python train.py --hidden_size=384 --hidden_act="gelu" --rope_fraction=0.25 --attn_scale=0.0884 --init="uniform" --learning_rate=0.000738 --beta2=0.99 --batch_tokens=65536 --train_tokens=750600000
MLP neurons of a small language model. Each row is named by its layer, matrix (down: output weights) and neuron, and shows model dimensions 160-255. Each number is 128 + 32 x the weight over its row's rms, rounded and kept within 0 to 255. Numbers have three digits each.
A block is one neuron, or neurons of one layer that tend to fire together. After each block is what it responds to, as a language model described it from the Wikipedia text at the highest values.

L15.down147:122117143184108134115134131173115171152134166183161096137101115145101077104139136091162088132136175132099255144147130107154133144187112139118137096092163113022085157132161102200124178140078123126165156142169162136161125163035121149115087180175128109112105183164087042125174149181188162116
L15.down157:159128068183118111100154100101134097098108198106159065132141135099118106069129093068112096104162115108146133106128103095093137135140105131223140137144125095118088116162114124103150156125096153136155152120104129112138107124113096171106108084072153171093138137128110112150078124200111100130
L15.down492:149159157193099098090111148137185146116118152114133091148129131108161115080129104142138168166079102122162128105164131141111158109122111123120110091123153131113186112168120189127097223152164133206115146147159139119125082136132099152165148155107086062098146172042128149140161163112091169200
L15.down620:112127109131082132089149121139135099108144112163138141117128123149145169109182132140156137183122120157143174117175105118100150143160084094150051100150166149138123128120189078188117184165082080103127111112084116127107180185114039185075038154096118114118134145134141205135104091139106135079
L15.down726:111151120169115157083082171194092109124121113121113165130108063082076169137085134112120138143181122146088251139117109092106091119147163128126114098116095109000188122160097145160128199132110159178134195152129159167137164141100121123144155164186140148124106255082093098147172105103141120153
L15.down885:129121194127110101150125140118144177096147163114197135162087151143188114136135040131152132079119093154092223134134157123096176154145120085099056126066145115053144145101143151116132097135180154143176126104102123212130140085160118132127119102165124158101124217112150116103085117119116167112
L15.down890:162183207155114103135151112117194102158175075167154147086152104124194132113131123079128154117135030162089072092117090176091098122167147045145144145117142153150124125192142141136132164081135146100104161157094128210155115100153107104084110158079050105151149107107132114139098125119144100114
L15.down977:147119048154162140156101124091121134132110172086104155213147141091142076101124081039102169142123081132123090138159137147142134156104121110109133115151165110154101141115165132129201103117151120138159196148142122118163143132104097071150131099118187132095144156144124076119038132081067124052
Description: Final piece of a Latin genus name or its abbreviation dot just before the species epithet (Omphreo-ides, Momord-ica, M.); also coordinate decimal points and commas in name lists.

L15.down473:125123176121119112164130136050077109116124130114112150131165111164156131170110147103125133135147163098136000159124131162122160132138104121124121134134148134255179126178101131109129117140134110094107133095123123109152187142089114205112138104131123134153124000122150119122123183125131175129
L15.down697:138141128133133122109123157042147106111147138122126145149109143155181106119148143153113152159108109154111000095137111150152127126117139165152180141092088138255118118116116170105076107177146077141116123092136128122142157103153160143111076122138114146156145025142156122094188138149123147145
L15.down784:126141161131142100066128117077127127112144143121098121175158134128177141142168135150151163146096137102139000074133083146133125077117121143104126144149138173255116112131114137139150100123132089108127098136117114096162137148105097157153070156110125135132146007136113130114117131189150122172
L15.down856:129133151142166117132109108071148129118177124129107136158075143168139134125131151134101122177136138136145000148141149130151096125108161122111153119149156135255103108111092112145138123179123083089147076137103121091155149084069136132150110180097101132121147000125137155158099171056145177124
L15.down865:110173138147127147143141092028109109136151130086089133088106139113161107172137104140192151136129121085130000107177141080077210123073142179104105142154108145255100127159144134092141129177169134142122119102121084137129102143099108145120135148103143133109105000135132133115119154112097125138
L15.down1262:152101143139140159099094152103144130138126157146122124142151159117124127106151131109180165136166157116127000145125119121112115100177174091128159090117123090243122111117103148168115093156132154135193138114114167118131126111159125125099117148128135152146098008159148138083158157152124097149
L15.down1370:130104137128139136139133113050126101122137139151114134128142110175140123132153108121144110121138150176150000104142140107106140144130131135135123114113137135255117114096122110108153148144120060075150088151110106103140111130130111142127118145097115147122140000125121117106121130117144137158
L15.down1465:109143119123108115168148088028108149142145148128106099079144157163144096156104136143152166128136110173164000145153085130120120099122155153091130159118102162255146148138112166135107085095165078128184137142149126140158151126195148175158111110145108156114119057110149171122175164110131123133
Description: Sentence-final periods (often before a paragraph break or heading), table row-opening pipes, and list-item dashes marking where a new unit begins.

L8.down76:202153079158108164121117102145131165117104158124160164133154171108075153089117107095159117151125138170096139128144142063112143098111071174117178115142144211092141093102182098097108096016154135146114154105136160109107105129164149097134105094128172113135114163090134022102101134134079132106
L8.down89:123116081124104159195180099104107106127086201050157147122065102097116133136129132159096173205173140135110156106208115119090107094061162133132174118108126135103125136157179147139095101028112147128098184084142114155142153128128113117106145152137135124092134130045124176061086058123141083178
L8.down122:172174166112206102140138118127160144147083163149111171109159109141115111170125179085096125069191099124152175184153149129181027162156128132121107135138099136114151226121116117161132074096129175121121070146094098096121171164134133116118106118085146096124119117139189133143064175143141167141
L8.down212:173121156137129153124094138133049184143130156106118126118101058114112119110190161153131109116176090194136104147114100146152088142097179137104102151107133097127207132133098111132124123075086118204170165184101161123139110131153134113115135143106146063012158131096092112144140191093126160168
L8.down426:131058102126088130182144121156104205140142143096124177110168146168128109086133132155142149130202207054100192163080094109105110081092113106133140097076178158109149094094127134151114148106135074114106177067090084180173145164165147155125106137129178066102083083132115124117159058109159116174
L8.down935:135086120080101159165140085115149188114169139135143101141156120157115141185133125128119117139151172106122142171149155119115156113148101167120106144084122200113094094105126090097184044142147178177137124037113085104098110154168112129112202158135145096172153173142149136151122109167136126112
L8.down936:159121172166181107111132124176136141096158206151168106141176133092078158154096115088064159135182086150146129121157139166144113110139093120166173081123096155134147129132114169111122149136153170113109150052139138094129148120062128121116127155135203135113150135175144099087139118128117116174
L8.down1215:154076102129111108099084093190126092174167093105170141118121119045094123146157189140120139133177132129121187145157180150116075134057168116122096129169102108107128162149103126152149153136145142181130156088129082100149117145114154119149094174129153094091123072068099113153134149103098182201
Description: A lone "T" or "t" piece beginning a split word, often after a quote mark or at a section start, e.g. T|ogether, "T|ell Me", t|ender; also "cont" (contain) and "S".

L8.down395:106091155140084139118087127115068123179114122138122125108092147153118157150142127062176120074154145172095204101087097151185078089060100166117163171114123172075091131118114155099121064075127144128152094091115140153161140163174158085117134154129135147156107122107111119152163145128101129140
L8.down400:174125159158114125116105097111116111131167159136063158128095192115139072103134161116120132121123103193121155123112109129102140084138147176113163163112054126068144110092144181091144143065108138108152174123201175118120110178169190101183157068120121167184133146127085142159089152049162061099
L8.down604:123063163170114105101082091125093070128155091134147064172162166163125092124204112106092126113163129144115115075134156097147082153125148193159114195136166135166128072069050141096079125101121115092112072098124086172090124118130100099147156082124147151148125172205118142180111171170115076168
L8.down993:136113111124140141034111141148160123074128066110095080151174117106123165146147116115176129181120157122097093133153122150163103140153065104095147146151145185106102121150132139164142121114146099116176094100148066142175092174142140091099139127115134170149151067088122173153145119146135066139
L8.down1268:103166137176062103102111116138133166150166166141137094103095128211192151125094127089124199112141142160213128082144162078149138171135148087155098072155140111138130111153167114094141105145131070081082114112130141101150124131085159121124097107148154124138080140116082173119143119112098181125
L8.down1341:116166109166143096099088103150132066139147176160126147164100220144188163137154104051106125116181166094091085164104104134120099100084090068167131093149105120121112141141111118135081117102135160098072152153162131135104120158153103078117149111184172186143092191157136140121152108101123133079
L8.down1485:135124113116105142106096157090123155144121138167138107136209123146129190102177137130163149125129114186083108156104191129137152115167186147137048174119134142159126142156150161170075123130164152117129117069176105123151118153118155111109156097133105130140190038099102107103111135124085105128
L8.down1510:103116171126091123133101110084136137166147118093133173102166126204103104145177124082115102166109189163137135193171118114082124136085156140110142152129130124170072118109125181118071155128090182155141193079123157045152152164146100113100089077172129113123189110160138151115133125147122169119
Description: Mostly the word "of" after a number, quantifier or head noun, as in eleven of, each of, out of five, Coach of the Year; rarely other fragments.

L10.down749:103158096112109133124191109136094083086097173152119140130113108113105088060202167139103161071151148116126240109130165116139106136126145111141142114117122181115098092157150120135161120143113080073129167107107082130084195171135055085079128117149154162123102106102136139088109150113153086141
Description: Short first fragments of words split into several tokens, mostly S/s or L/l (Soup, SU-22, sustain, Lanos), plus a bare space before numbers.

L8.down152:164201150112214106089101134098132122159114164135168157140053058158137088163140116102115119159069122110112206109104177107139148134151082159112103099104129152100179090131198117082133150135109176132143063111121112115064128172079088196087176112154132144183124200112088117119122127111101093091
L8.down355:128084128196118127109158133161135117100135136196155141126104162134140182130087109130135159112159117109121166091114156171150149089150111176151089123138219159035113152099158140124136074160144138090159142121179134161089117143146158130170140125209122139138161147171099087118119090080194122094
L8.down388:103182124136144117111165157180116108127150170137123144170149119089119095152112093133124140097101098166084255168102134116076132136121140161151109132124161119000135111136149094141136089083130159109148165102155134121113136115118128132133174106159112099136137255131143144125129153099138108097
L8.down401:087121128160153099111133163156067124143130210120179070110083115113146094146131144142134146122107098059108164133161113163135095106084111139184124137160108109079177119153138077083094157157086142122125201134157138185103155107161147108182117132103126107134166192185145154130118107176136115102
L8.down446:085121128173142134106097147112168113113142089123085097115110113099108103137153140176109122125120116102180255142160157180117128077141088135151202098130143129067163142153134147125129065093124134165142100197104090150155149165124109108097130148145112147084133255102111130105107159066107107139
L8.down1078:168129129133138119119164128155117126118122169135112122104144093095112115158112090147168158123109163109112255161106140123090135113146079143134151083179159145009133111155126093124130065109180116088154104147137083107153171163104116152108157101149109122120132255127147135145121102107146139126
L8.down1187:104103112121075073121164111217112115118107130159155142138126126096156097137119078139150051132076102089116210146122117104082136119160144112089057080085172171090170118129150178158155164123165090114153134129115167125050156179109135151114121099121173064103107122117059158146091181118142158128
L8.down1494:139168078135140074114112101123155084098113167118114151163045118096092102127099104093139162085112114171078237068093132145090109102169119131090126136152110132010152140073182114135125136135206153095131080162071116167040125147094153114115141164145151159092106255097167096088132071153150175110
Description: Periods and other sentence-final marks (., )., paragraph breaks) ending factual Wikipedia sentences, often after dates or names, e.g. "(2004).", "in 1983.".

L10.down725:095130119183098142110108121255161131091085131162151127137106145146155069100161089153136141162129117171055223129098140162144172172163148116087104229121152163066183117087135146089108122078148096121116127134086133155128159091106150105147132152148068075136162142110138107114115096148157120102
Description: Opening word-piece of a multi-token proper name already used earlier, in name lists, species lists and bios: S(uzuki), Hill(er), E(wing).

L8.down463:128085103138085138121141108140156076130117054087164143128123095142125130136109146162144132101078108116108025113097083144107049148140113101156104168121061120117126073133154171126134120115146105133134136092067076138084155028152174086081133162180174095112160133153135133186123149149117096116
L8.down619:116146071091121191165154089220191145153113109138139129158118100081147167171134144194114125141125177127190206124144156128130084154116071082163152113192141167032116124084089110062139090163120067134124122124082107092097067138095179129107102135162117161172087146163098131101144092087151098187
L8.down720:152102056105102124165156127128139149120140124163152104125097054146176092091098149100112121156134122119094149113124083073122189165155131120083127171095100109113140130148156083094148116121157112128150145157127160102140101094110127112087144132123134162095083085084110150139103122147147158126
L8.down782:165189099072115129157101119142116124120080146089119121107115094113125074130200125178070132147147109154140117114105097157102172167108107142101149142093147130159191133076181143097177133117193105136150132170119185105112106112132077119068114126152100135171147146077106127083049133146108138133
L8.down1087:164084172132143086131099121092147191102121121129147150118086126107079125077129152139094151162121148111130065097119139165080100149153141153190060190142134171164148113067155132103109102093108189195101123082114107108133068096080141130080158110151136100143194114119085049123095095174161138209
L8.down1207:113094139131153137131095156140133065077099112083129122106181105114147062099087124136138132082152128115145090136162130222122151174193171083141082134105130135111106096120094165104131098103093116149138142137135105140131104095097161174165152075152146119129147113093133104130161093146188078152
L8.down1290:143160129143195121085211114079065146094153144133116137118072163133057238148140073112113103140143101173115114194097126118078137120051116141131153147126192143181097110126086135094085117136145187139159139186098125118184060069133142127061071177111138119142173129133051132129142164163118088179
L8.down1524:104109107118128157132170090174174091086135139105102146106179118149120138120129128122148147124128176124138106096103126105177095154156131090152121090123141095102111125167109105117113152124136086088144119133075056105177170052142135135131168109151123144114137152149099128114125157121123128193
Description: First token of a new row or item in tables and lists, often year or number pieces such as 200(9), 198(1–82), 20 August, 10.

L15.down332:107079128163129196133134187117155134148175081123089167190063126097176142169138056162150108132173141051134095071117167109148180193128102055087129134130061177158132134105112119146088123086196131119156131110190119103114131092197128166131132123118130167105176116132121196175148096162089090128
L15.down449:146147164116059116186142075255137114171137176167110116136129113157119076080105071165131112138101124102115159118088110085095104121151097164130066124094139159126142154031128114167135157135183104122087112095138143132111090106189077091078074091109142151154101095158080113131135093103131115135
L15.down680:116140148138066185075050141250130169170144138129091090141081087109157196099108078111140126128115123119078136097109097121123128134113165123128105074104102163107137105076145111221171111143154123132147120108199111123098140130081076075078062092084164125144105104190056115116146148109158181104
L15.down687:135126144134139146152073132083141137139176126071101088132117085067153140054169169101145103097107140120143030142123162114178115081148201114103082130145116136230054135119146162109169107147098162123106109077080171099113134143159082171116141065117128126129076013152079156122099133115161145151
L15.down717:166127119161083122136145085190111082102155105136113122145094097076089196102120085106123080127119141087137137154069104101115111126145133200130148143161155068173108173147217122204112157085142140114068169135171059176099088134057129142064114129113204191125142121141084153135152138139146132152
L15.down760:132143103137115103096089070144163175121125061116142136173140147127066118089138113127168110097153094110129069077146112091143126108135122115100059139185143081121130144050106132106093163151141210166136168154132139074094080159122150092118105150045114154188132113169163169099165144106134171170
L15.down1368:111134118119110099104144089123100155151160183152078169111127108079155085123139129181044126119120154136121198099128119094120128134110083090136155111095154159078147088132176064134143095129119067128185113186117089141155109157134054094128044119114138180114107190158095094150081140125092179147
L15.down1433:137147167108104116174106167087135168117123170148129102158091076131174156114113109125185166146164117140147151154161103101103100162070151079056117092118124129116176127141099170164102129104130159143047114174087152129086149141102144103156152142106117109132099154165118171126139186121143156093
Description: The token just before a number's last digit: the decimal point in percentages and vote tables (2.1, 52.8) or a year's first three digits (200 in 2007, 198 in 1988).

L10.down1108:146132109081113152091116160162129115145089120140088141122096113105104109094079111088136118113141156121140085107146141116106136143093168084104102095106131107153100190112106141168137154091122123110153159089188104188124129109099161123087134124149175087156143119174191059091137116143091150146
Description: The word "of" right after a number or quantity word, as in two of, each of, many of, majority of; occasionally mid-word pieces of names in tables.

L15.down184:189129141074100140122090148082139124139106177107091142104116079155154119147161187091141120157134096148088165154139097095170104120158137117135124136162144129079132138151073157122101130166094083152121108176102144166025178101133166162125156176140114082132074194114108123084154116115064122089
L15.down406:139127149116135130147093108130107143115126146130121143096141122114155106116074097111135147167169112160086188106176153145074162096118187137153128080126112127109186112138116173134185108122120160170107124146152119132099145077152128079193117162193160147084086218153109124139105095130141163110
L15.down723:140108088136173133172114150135167134100081096149128142092114157156110212129077133090186111144114085109134104166162186114128170071107153138140102070152153128134151170124138055145070135154137151186090069128106099113152154060117185121115148083118056075114149147159147171122144087144125141100
L15.down801:170129141109150095124130132156172199101131079152104122145140075178120144083109088147120152101080143138106112079114086136113097098093062182151135108148113173164153080073159097167103138134180148136097154153144098149106162119151110086115107115106098121136074110147109105122172161100225123162
L15.down959:196126100127169125169121081092111164122095101139153181113146177110200118135136081128110129147184154161137131188143122176102089099144114153104189119131140118148170166122116131092153106107133141154072143148152156095111144100186120108152140128135101072102105204117103178137094130195186139162
L15.down1132:147138148110118145098110187128149162108144114121109086150180209134152149190117181070110138133150073125140065160079052169130159146140188141101172118134185144193203102112163138133152130134128130131117104128109108095167201094138146106127141161126148127124173089152109167048118113129105121096
L15.down1176:163122159117139158113145158076137121159108140132114103190161122161076145171137166138085154140106132136179124121108094138161111093156107158132149108135137174141105138119066115215166065180105173106160137052136132152096146168154125129115136155122138164121165100056149136121169108177138105118
L15.down1482:104096159102155115151146122141159109136147195128187149142136171136118103094106079163111124164071097150067101125206118119075106176134136123110124093124120086161147154169116116122139129094142152167088122093168153098132145135104107138145123144141143052133093115096082163134103140165169141177
Description: Thousands-separator commas in numbers in tables of vote counts, census or population figures (1,604; 3,890); weaker on mid-sentence connectives such as and, by, while.

L15.down176:137160166122073118124129084118139139137144094093147152225087113115158160060054104110113130125120172086064196092112153089072093128122129093082117118074130125097110120120064135104108134135138144083141140118168126124146144215114089115060120196093110143069139176164105170123076134114115123107
L15.down501:178113116055104106137128174085127090136151121155138170158115142145141146116138122125112132122133150171061128143103053151086089092128107101115141183064105164176075179141135052155114146108171157114081144124139091129166143081101122147091082158106133129170052102093121141150049132132126161163
L15.down929:135107115150186123139157115211164092082111127132169077125095162133092088149119165117114103139149095136083135132150116134092066156147120151120125125137149140158145106122131099079168107143155115209110105098149115111155137117108118077127126154152168112173115049139121169128126102142104118092
L15.down1128:164076099151098110109081108164110137150126064107111141102162128125138127141146137115191080120114158200069155119067140078150091187141133097160123139137158131129130078134135166120059121069193138091098158120091079133123176147111183164126142129096073203107162030142103164125118101170177119085
L15.down1254:119146147184071132129136167105178157109101168136152095121089122130129135163126148141139088207182153115144041146138197097118134103060091113161151087136113109183122127123137123146133178097097105090114149129100121120105078109169167159142122088135140069097139060115159160110125087130129160129
L15.down1323:163101173142106103138012161146150101106078170118146124126139129123088132155118079102106088132130135166129077145128099082142073157099198105151156073093118130203173102106134143087139173126104159119126145112157134130108112146159103124170071152124112126129101000137124128146103127081184146117
L15.down1351:175038092091122185140134149145114101186132183102072152147122086141063112091127139117053219107133162064130132078153106124065109168071097057103137142108121155134087132128114107122148139132151073077095123125142148076161117129126111116089152091113082074132157066129110136127111047160116113090
L15.down1428:164146157123090076133121123111100176082125157056130083109168106092158151131190077103132117160133139165078000123085118145105127190056097138136096159204158146225126093167108142101122144143099096154167171110108098124122101152087095132167080099187176098130046151133127139111128156075100148112
Description: First-piece tokens that split a word, often a single capital like T or B starting a surname or team name in tables and lists (Carlos T-oscano, T-igres, B-ossley), plus spaces before years.

L8.down155:140129152076123100138113167119145100133122069119109084113108147131085100127114123164122184087069099121139185118187117166133161070169139084122134159119060155118125160136092159105123206114117084153125126113108145124120125198106077105105129154173150142102081157091161114123089182078119115094
L8.down178:134220111110161119149125145109106168133177161136170175135128134149187080086094159094111096098100175181146183095110144160126192169134116131116140124158109136121127130091158143120113123137129168128165135153095072184133126108090161143112134179177113142116128192141184146088126089118133169152
L8.down842:126161111180140120079107098185150100123160073080156113091061065148180132151158078092101154140150140159070190159169117191106119161096073099182134117163126088105158111137114135126121137154159086139172060139102124137076172105079106158078062099223131113165133174153208111151129078114115120099
L8.down1116:157140122170152115167158108124127182087172125118126055106125084138129117159120131092128165081137130109155148116162121165145137166103100077089183139125126102112138123128111156107083102106103071129115136036109158129127155113189122145094091060139130065120116149167176150075133181129094137139
L8.down1222:082126102150143085176105159130106194094099120148116079104126126131130099073107090091111144160097133074209201148120104197153139147137098151086144178103123169091123081157138144151156074111121200060120107106106122122162130107121155089124137154158107077156104177168193105108111152116121130147
L8.down1340:164093128147123083157102120119146147058173145031115125147120128076154150209100171201090126148130160129159121126093152181145108142091149142137168122102046097161164171123127134110137092162168125121201121139122176205124134217183128153154155123134092119132151066115093037158155114134155129142
L8.down1390:099086155166132091112116151057136179134166121078111102143069126131105129132187142120101166152078232134186119143125081080152158097093141126072150155157113180120116128102097117099150150180113059183116178179135160077095111079090060117128090106088174151116119143084105156156093156145108097137
L8.down1522:147155155151083099158134145152117087118157112074151147083163076069094146158154158153119145174127228162186213151121168109108099156068109173139140116118169151080170149125118132125114059168140140152156112141111058150126165027156135156066122130120127177136173186153161110159120153088119062145
Description: Punctuation separating fields in structured lists and tables, such as the | , – ( after a name or title, before durations, years or page counts.

L10.down1302:104118075169132069104122129138136148159169102133110116172071113183084126081138120136110160143160165088100096213175121154152153123118168163150128205121207089090140167131152154144172099136137127085143095190135089119116164153152115129130148151135086130102143107085146104076122131103133180134
Description: Token right after a proper name (person, title, team, place) ends, often in tables and lists, e.g. the pipe, "(", "from", "as", "on".

L8.down302:099143114159112171123120106168148146121091074082139131132156136106069105091101125140095152107135132154154251140137159153129082090135061168110143130129114112013129160120145120136118131113129249162137143128123136133116143143137101093101131082145101135142137215113157111127080053186123138131
L8.down612:096157137148110170110135118188134145114082074097155137121153129112064130102111133166096144127140135103164247136127161141122099106133057170102127130124098115007136163141135110128126137121129235167117145129122128117113139119120118107086148077155103151153148210123158111129093057203107140116
L8.down976:112167097142093162140138094205142133127113083103159148133141125096059118067088116159107158117140131153115255124128161114128112111131083162120128111089116122000139149136139109127124130096129255137161135117136103123116136139119131114099118072165122156131138209122146120154088059169134165118
L8.down1104:095147110156107168115135088199122138137099076090144146129152122119076111081107109155092151132145126154150255138135147140127104125134071166108125131107114109009144154146143128135156138100133238170134135132126117129138144144125109100099144085160104141134152217121156130131077073170117128144
L8.down1159:114137092149110173112128103152122139131106070083149160134138140108071100077085131128096167124142119138145255143159146144133074086139071158103141130117121118020112164107170105143126129117132222169163151148116134137116141154119080062095110102154099147134114187092156125123082052187137144120
L8.down1227:099149115139100153124118110198116122143099102097146158124141111084089134090094106165117126136167144146118255143145183116151120110159080141104125114099112110000117159137141132096176143098140218145113145138133101111112142150129098116128145122150094160153167189108142112126105061185123148127
L8.down1254:063134201150108160105112123146148127144056136111103109170121131115130123118142112157166116068106107148102121111112132089132187141135086112149108140124129120076078136102126115084137133119141172161079123136128124110120090139170169194138170061126101110180112091139099126130161105184125195161
L8.down1296:098141117152095174109133113186114157123097081087142153107163126114086119089099151156090152122141125129149255150139150150135088081128072174104119123129124128029127164129149138120124144101130224189160150149122131139125133141115094103092127076166092127143119205107148104130078051157127143127
Description: Punctuation that closes a unit of Wikipedia text: sentence-final periods, paragraph breaks before headings, and leading pipes or dashes starting table rows and list items.

L10.down1018:093118099137143156086135104161092163131159107142152180158119098154112155076180062159076101100152113139121078149145112155082175151103164108133161140124192166077136098090111112133159105139114165139131106145107093152212156087165139195112190153130138103096144151177120096145129047150096127131
Description: Commas, of, named or colons right after a generic noun, where the specific name comes next, e.g. "his eldest daughter, Margrethe", "the state of Washington".

L8.down56:165135083134084141120188138162135145162161083118119130100139096114160102140136099143127109094142108100135110127158114091144111164119115155101123183090128143174150149141174150180143187108121125087110077082100144150106206109131123111133161185152047118121115130128115167094107166073126137106
L8.down95:150117155175136157103174117140170102084109137108113102151095174112112095108139155104159133114138143190064213104128155164141140158130126129102120120083167124140189126156153090145077134139147119118112107118167122138144149169120139136094097140125137050108104107187126182123089175093146092166
L8.down417:102120159148128166104048082210141111107165134129203062139144168137119139123083190093055162172102114088201154131105101120146141099163202179169099064181089177161099138120101115124092135123096134160125173103133196158166066094081127080152135173143134138140123066142138127112138138117089116136
L8.down474:141107105126148095174180088147134134082089097124123122136111099127097146113139136131089163147117093147090148133164177176119126113141118107129165120161163126071120125115131189111103093139204122116137170170126173109118112114159143112140147078132189182110122139137062175142126171165138117159
L8.down495:069105141122133077138178139081086183115140114116142108069122123092102117118166124104194123148142123100160138151141126114143121147112139133127099150183111130125183146174123158153134174066132134144140182130109079153172158112198151110168141112144162139122159166165107159147130095185117114172
L8.down1239:101183103176104112127090173098137106117150113119091076147167103114179138136124173146075167094115064179136092149109158098074095106154112090146162120153122131151116095123145141158118175088195138053103106121139087163187131177144132095101139187147085138078125216114132101110124133136159179147
L8.down1255:166118162156204077122136170136163152178102106159106163171084115160152109056160087122118115110136167156135216173111109183156167126170126075079175124105129133067136118124168094158129083122143135157133089160130120141141145073178096092130106143132132124102069183131179148092099184150118079182
L8.down1300:132104137055079090138134108135155134131090147157163184104087143106156169101085145075137104103125102138114124157074083088149179159143243114136125118066105108201153122108146181112115083158129160141171156126137151085146146116109139081112092134137154132085155035130077096120103134172101156186
Description: Commas and prepositions (in, after, of) right after an event clause in sports or biography narrative, e.g. "debut as a substitute in"; also final year digits like 2025.

L10.down748:121151134146111119133133123239116108123117128111147157105148133097099134102122123117136136117141131142123255148129146140129111122123116125140143117098142118000147140126130133123132099119120187157130151147123132157094127136143123114121132122149116131136121255122156129128097096133135099118
Description: Sentence-final periods, especially followed by paragraph breaks, plus closing == heading marks, table pipes and list dashes where a new paragraph, section or row begins.